Part of a small language model's weights: MLP 1024 SwiGLU, 5506 steps.
MLP neurons of a small language model. Each row is named by its layer, matrix (down: output weights) and neuron, and shows model dimensions 0-127. Each number is 128 + 32 x the weight over its row's rms, rounded and kept within 0 to 255. Numbers have three digits each. A neuron's up and down rows have the sign that makes its largest values positive.
A block is one neuron, or neurons of one layer that tend to fire together. After each block is what it responds to, as a language model described it from the Wikipedia text at the highest values.

L20.down52:103154132142148126098167136188137143108188161128110136104151204158136107125140134067115136168138090121097165104089061083120123093063114120118111135113129164144132131140147095141047130133076124101084185106128165094132095142129116154106173169171192122132129108098131144073112159123088114122173116131079097135114153134092131170090131097132137123095155137195107134115108059164120131100105
L20.down200:084098065070120151153095130155177124209141151148136135112153123125082123153113132141121121104122141130054138063090086132179116113141185102157128172111092121110130116092097070118123094103122102151151094156146097158162099149135124159181085181153146101071164120103119088107167144181112104099156118184124065146132127091122095183121168101108164132130112120139102100130148141198086176145113
L20.down305:118178125136143144085149216093099202168145146092083196103159072134132083085091144104106154140077115147181134114143131117146079181073092162129125122143108153129150148113167171134125122139104108122132160125126129115164158150137118129141139100129125100157120120137131135099092139143136146128131204115156087121203179121095162145117132154131121165138110093143102192110130148148194174100075
L20.down312:158129098174126188108175127100045120095210150149093125117084084148119099096099136154114090109129137132072154157089061159151139096028106087109171153171105129126165109107119110102124146139107174124146108131101167163118066139135202152099123163135124151161131121163139096103110144083158099112129151121146155150161137098079222125078113173122177158080113138153172157151111090131039083060113
L20.down433:090138115149166104105143112130111118127122153163062096144093163126141104113110129148113151125190102093190163083115167188124068127133121117135114115123106088082161159091157170140180145083076161148167200189121172083158164099100107121105140141082165146148136112087154118180130112184094146158099071152106067134158122102108126152115134101147130161100193152152125137071087089066086112068170
L20.down656:123130078113162104074125086175146137158190126120120176068069159117072097138153196111148123108220170097128108121091109093104113091083151099121056084105122078106213135118135123102144111163101081120072156122100125135131097176113115122123132103153161091110083125094066087137134173092106109116131037092169127138140094103108159163074156123099141142066205131128149111111096101087158118150143
L20.down658:160110068175115146076109134124160186133134164092123153046096125131119135068099131110170125146153068135137132128102141126130150153025115089110123097083159160113097050121116117184129148173148103124141130081148121160148133142149147108153126145101141159139069133100160121098117050112086183121102144140038090115105100105102130123115104150124102118130116145115114140143105175081097154161087
L20.down852:113129127131166147150095152178169042136077177117095149092100135142185095109103113134144195145154119104055153106165066164132129103098132125137147171093106133107151161108114112095168129110070145149154106120083146124158129125088093176156111108124119143129148151041152142127131138177076151134126099096107163162118157126118141166126065097142162145104137107122084125171196122178117135103140
Separators inside numbers, mostly the colon in track or match times (3:33, 5:20) and the decimal point in percentages (6.56%), plus coordinate marks.

L20.down30:120167142121106116111133151129107118146147171158085116139165154119136159085107134142093093099114136090164169167104135149100140137215126159131087092135173094173136081133128114135116110103137108118084135126154185155151164101136102134111067147100097126069116087096168137117126151105130123109169133153164167128152121104151090128133124110096086116121055144120120122106167143112162136153189
L20.down81:134109154125149124152136108131089102147123164109127136190131155170146133145111121118169131131115151104132120198125131122093171095255086160080132100130108108186098158139125091131131179145133154134084121178158125132108135094176144145126055141129166146137147151083123140118158125102100143167130045184118170158125117125158122187125092076045113130184051124098106140088110151141087103188116
L20.down247:102157095087111136118141116080153101154113121153160107127169121064143121109155102108080122111101058136122123152122133194061115179255128094099143145130096127117155109106161139148115092113147116129110099169130144137128135120129085099135083169150110104179139159138127103164090073184114137153093051062078143137135071135106143112138113105162129111084174115165120129121103040154179095125183
L20.down397:107139125105115125125148160159090111079120146131103125119129185105132101050146119174142121084158101147137147157120155127081211067109128146144100104144148100175045128080166088105042124146138148098121106140161173091123156139158111149112172149153196086108046065149177165081122151200083148118165005157147148103119103138095182149098150142138124120074129122072097118150104084114126128106089
L20.down557:113040116122109154132128179142122122096161166102151086104109137154088179082151141163158125157131148133096181106155126092160150137182113073158177097095102137190102096104171075136154093063127109084097162115111115208151125121169175103102214099114074116152081131149209189147140079125104152078057043122139102110099176137081129163133109186151154142131098167129064184106167168117141070202156
L20.down643:162110141111123166162166120110120137101171139173159136153154138079125148162103148065128138122105117124117129092161163105074086123239083155123134144140157141107186165146196096155171075090129144108123081175108153162172155106151119116093098144055137157180104155138156134137126139115116129127110095092069187084103137144105145133093147124118109090105151131146084165083163107145106172199129
L20.down886:177124069091126158091092148171114151126144123129126146177121105138116132116102135145135097099099137161177158127084132101150076063180157083084089129099126115132113143108149110089110107151141155134167059142106068086151103125143145221201088129102182094149143185120111127146179103097101142154133012085198149148099097123085072136111109128146164129176116165155122130133147160110116164187157
L20.down916:116154123081155087113125160097161114121037100132106126207111123086126144076141177146106168145129108135146191118138108126088120148122136103123132181126114187127120061131063154131158203124105121102073113121120088172091154133138093128190104124123066106097110166186152167119116163135180161108060119184076082155126154119160079122145061151139133131098140104138094126172084130149112086143117
Short first pieces of longer split words, often p, l, c after and, a comma or hyphen (p-ollution, l-ysine, p-urchasing), plus stray numbers.

L17.down236:072136100163142167102133133081116089092110100117040091143145140098082139148133129111144136092128152126156144140151103093125204129046154152169096180096123108125127102121094111117102180101097123039119101068089161111102117118103126160103127137137109142181072128097140106087150149201105171197097166191093182126143151104161183056129125129184128150159145106157120112155092125099158126175148
Separators inside numbers in tables and data, like the colon in track durations or fight times (4:44, 0:48) and degree/minute signs in coordinates (26°14′); weaker on year digits and tr- word starts.

L17.down751:124107105134095173114144064093078068055139073112166152134100138097130130104143138131061120101084061141129121128086123175055119043170077102129127128125165168182164157176138134184082144128100196122111070110091088095147153139145164107154126155178175101107136108149098105120097194054139120098121204150124194122151101176096176090150139218162124126169167173150161149139118166108118149160145
First digits of numbers in technical or descriptive text, such as range of 1,500 or 20 to 180 mg. It also fires weakly on sentence-final periods, "es and" plural joins, and "or"/slash separators.

L13.down54:124129140149172167107106142080115144098153128150128106140152136126110119095130142124133075121094114094154105126125190167110127120160108131141077161143115129152084090097150153164166143143145068175110136120101111126187132126078130097150106121114130153139103082154115126151171114127184109074115099125173123118170153161114113147196171167140136128129072188135090141127143139180083139121142
L13.down60:110117121144158109102121104122092151214197195095202112139071078174096058053130132127146092143066134197146220110124056143144098148120145173139185154164155144130106100123121143155119148076130144174140154135162130107147086121171139152152152145090108140130062087159161107087121112151117096182113137108107135115097142127138150231122118118131106192057162110114175166126160075098147109123076
L13.down457:102147139104121149138043135156088161158110113099126130092104162105141118124167150093075097163158167145175117148089130158050125120176130147158096099110067125138091099166204110148053094164089101074139125124126153180142097123156188121118209072084150118158121166105158105086125125169138118079112113175151160123153108154133063124109144147081121079108068176113144115163172138167186133153166
L13.down596:074166141134104136106152142143170143121127088171236145160142171137173112193100144112154135110110163058131132135130123081114113090108072152145078108123132110152151130132151144128147064107049125095128076138163106138036131101100129134127114106172148115126120163131129089173138181091112048085140157101142113166142166099060119120150110050145087130126111068115152203199105127109162156162168
L13.down828:089168137118136163192075129084135132166139139174140163164147128060137136035081138122173111146175073093143122134095140118132095130182179149131149113102114126115195105103171110165133127121191137181157119126076114124130111123148122102079093156100173129167158120061157151097115155106137073122147080136182158109092140121147104140123134103122106137054090158082137143084099167093109133147135
L13.down837:131166140128132105118090153102147128118142153082106119158120057199054114212147140083149026190054134079182121125161034090131130041162128113115141184081104116119116136121094162180157177177163091135164102123200170119143175089100083161113102152142107122139146098150081121092138164093137167143104215129165095165114152125201085100086183145112112078068128107131119158137147103071107145124179
L13.down983:195093087172168094144157136162125113119053092156091127189165162129129083172083162117092032131104108153132138076166085153135155143118133141156164103124136170148140189161114101090101046088149152110093131087140065052163164145096151115096117143110142122128130142107107170080136145164111081153145101155168107125147111147122155109118106130144113118156131122098101124105111169109093164190122
L13.down1019:095082134107169082152165146102121094208115158164084169144155145142120137129110161110113134087119093111167143160078119090100108093111115184112081100087148125146131083142170102113168142134120170188134178134098113129159187136123191118066115165133081145162084068141180099104155155097102141161143119087162112152139156134143084178126155120138132183097105140088097115132137118122138158130109
Word-final pieces of chemical compound names in chemistry text, such as -ide in chloride or sulfide and -one in peroxone; weaker on scattered mid-word pieces like g-ig and table numbers.

L13.down125:101109128162101099167114158140121057146081113085124142085135158142138170225142133159120060040192168111115126119168116142040158135132137107135055156119166134101150122136131160045128122116140149099092163154132103138120054119118103117122179178140119114116109088166062144187133101072122104234112100166088140115151146098121105110145136153098122113151118052133163104149107104153144132134101
L13.down168:070078125122168124144108167084126090098120163118118058112155141170133183165187145128167102094136153161127194126075149052065100102017090128080147107173120074143131144068152217113137164076199125172106145108136138111153097130099150150122164135064137152139164128107076151141074119162152207138135208160143092123119125164117105141101107148081144096156134099122097112097083123130137110139164
L13.down244:155093147154102140107103046108137087139103152129130120152101150157121146118132099149130123124133148134095153118148121099100103162132165122110189147119182095147139158118127110086115107121082083124211162116116138115091089152125159160210193132177079127177181085102131155086117104130096172152106101103139146131116142140067124117147174165127121139170066076073155108076121124087178152077100
L13.down598:094104128101175113155159162135126092126124148132181131114126168158085122214161136161151135171140201161104148112125165132079125087121073113130116140123109146122156130087128088121055158080161081081082150137088137160153150179162106156098110152128149054178115113146174134128137140142140098102168156129113080150148114111157134119194103102099151094101171094140144108149131105104056136086139
L13.down667:153127133146118086118147102115139121055126092178148121186156088162089118124155116090165088139142158110205098176166149099152159131131115116145091129136124196100139161115173097127131089108109129168141060133032150137111126072065075161154134144159104152104125189106121091135107133096032158150101105149157117156110085116173149131128097170140155146097145127108195111160129149086145119078117
L13.down765:116095139101135154194131120105192132184162083122101070153155175163113096128137120198132127110144163156153132134122125073174141180129108136153144139135145142103163151167156137183152146082083095132153158089128113118156119182096121115183134143108081131113150130151170121130131101126122101114096157144145088181180187159101094074164146084103124168061177118142108068090171125126164140164137
L13.down879:116135083068149077105119135181163150171101233117152163139104168145121153214110119167128124130108122082085207138148084118119175105217157104105144130114081170124140133141130132106164169121172113106081111174111118169094128124156150148061093123102201112077156143157139121103169165123174116167123176136157111126134105099113122108063140136154135175131115135122149112148115081118161152127113
L13.down999:133138141172166106121170119109106116087107130135186138113206108065126088069111178145103084158113096114194148160176131132090137145161140148110033104179066146140145142076104123109114087131147129106132111104067085093137108170145123123141095103093142163102087088115116127066100124135091105117129216140094112123112125107122117124145151103177185173105147159101195126118129147085126194162131
The colon in song running times such as 6:10 or 3:42 in album track listings, plus weak hits on mid-word pieces like "iv", "ing".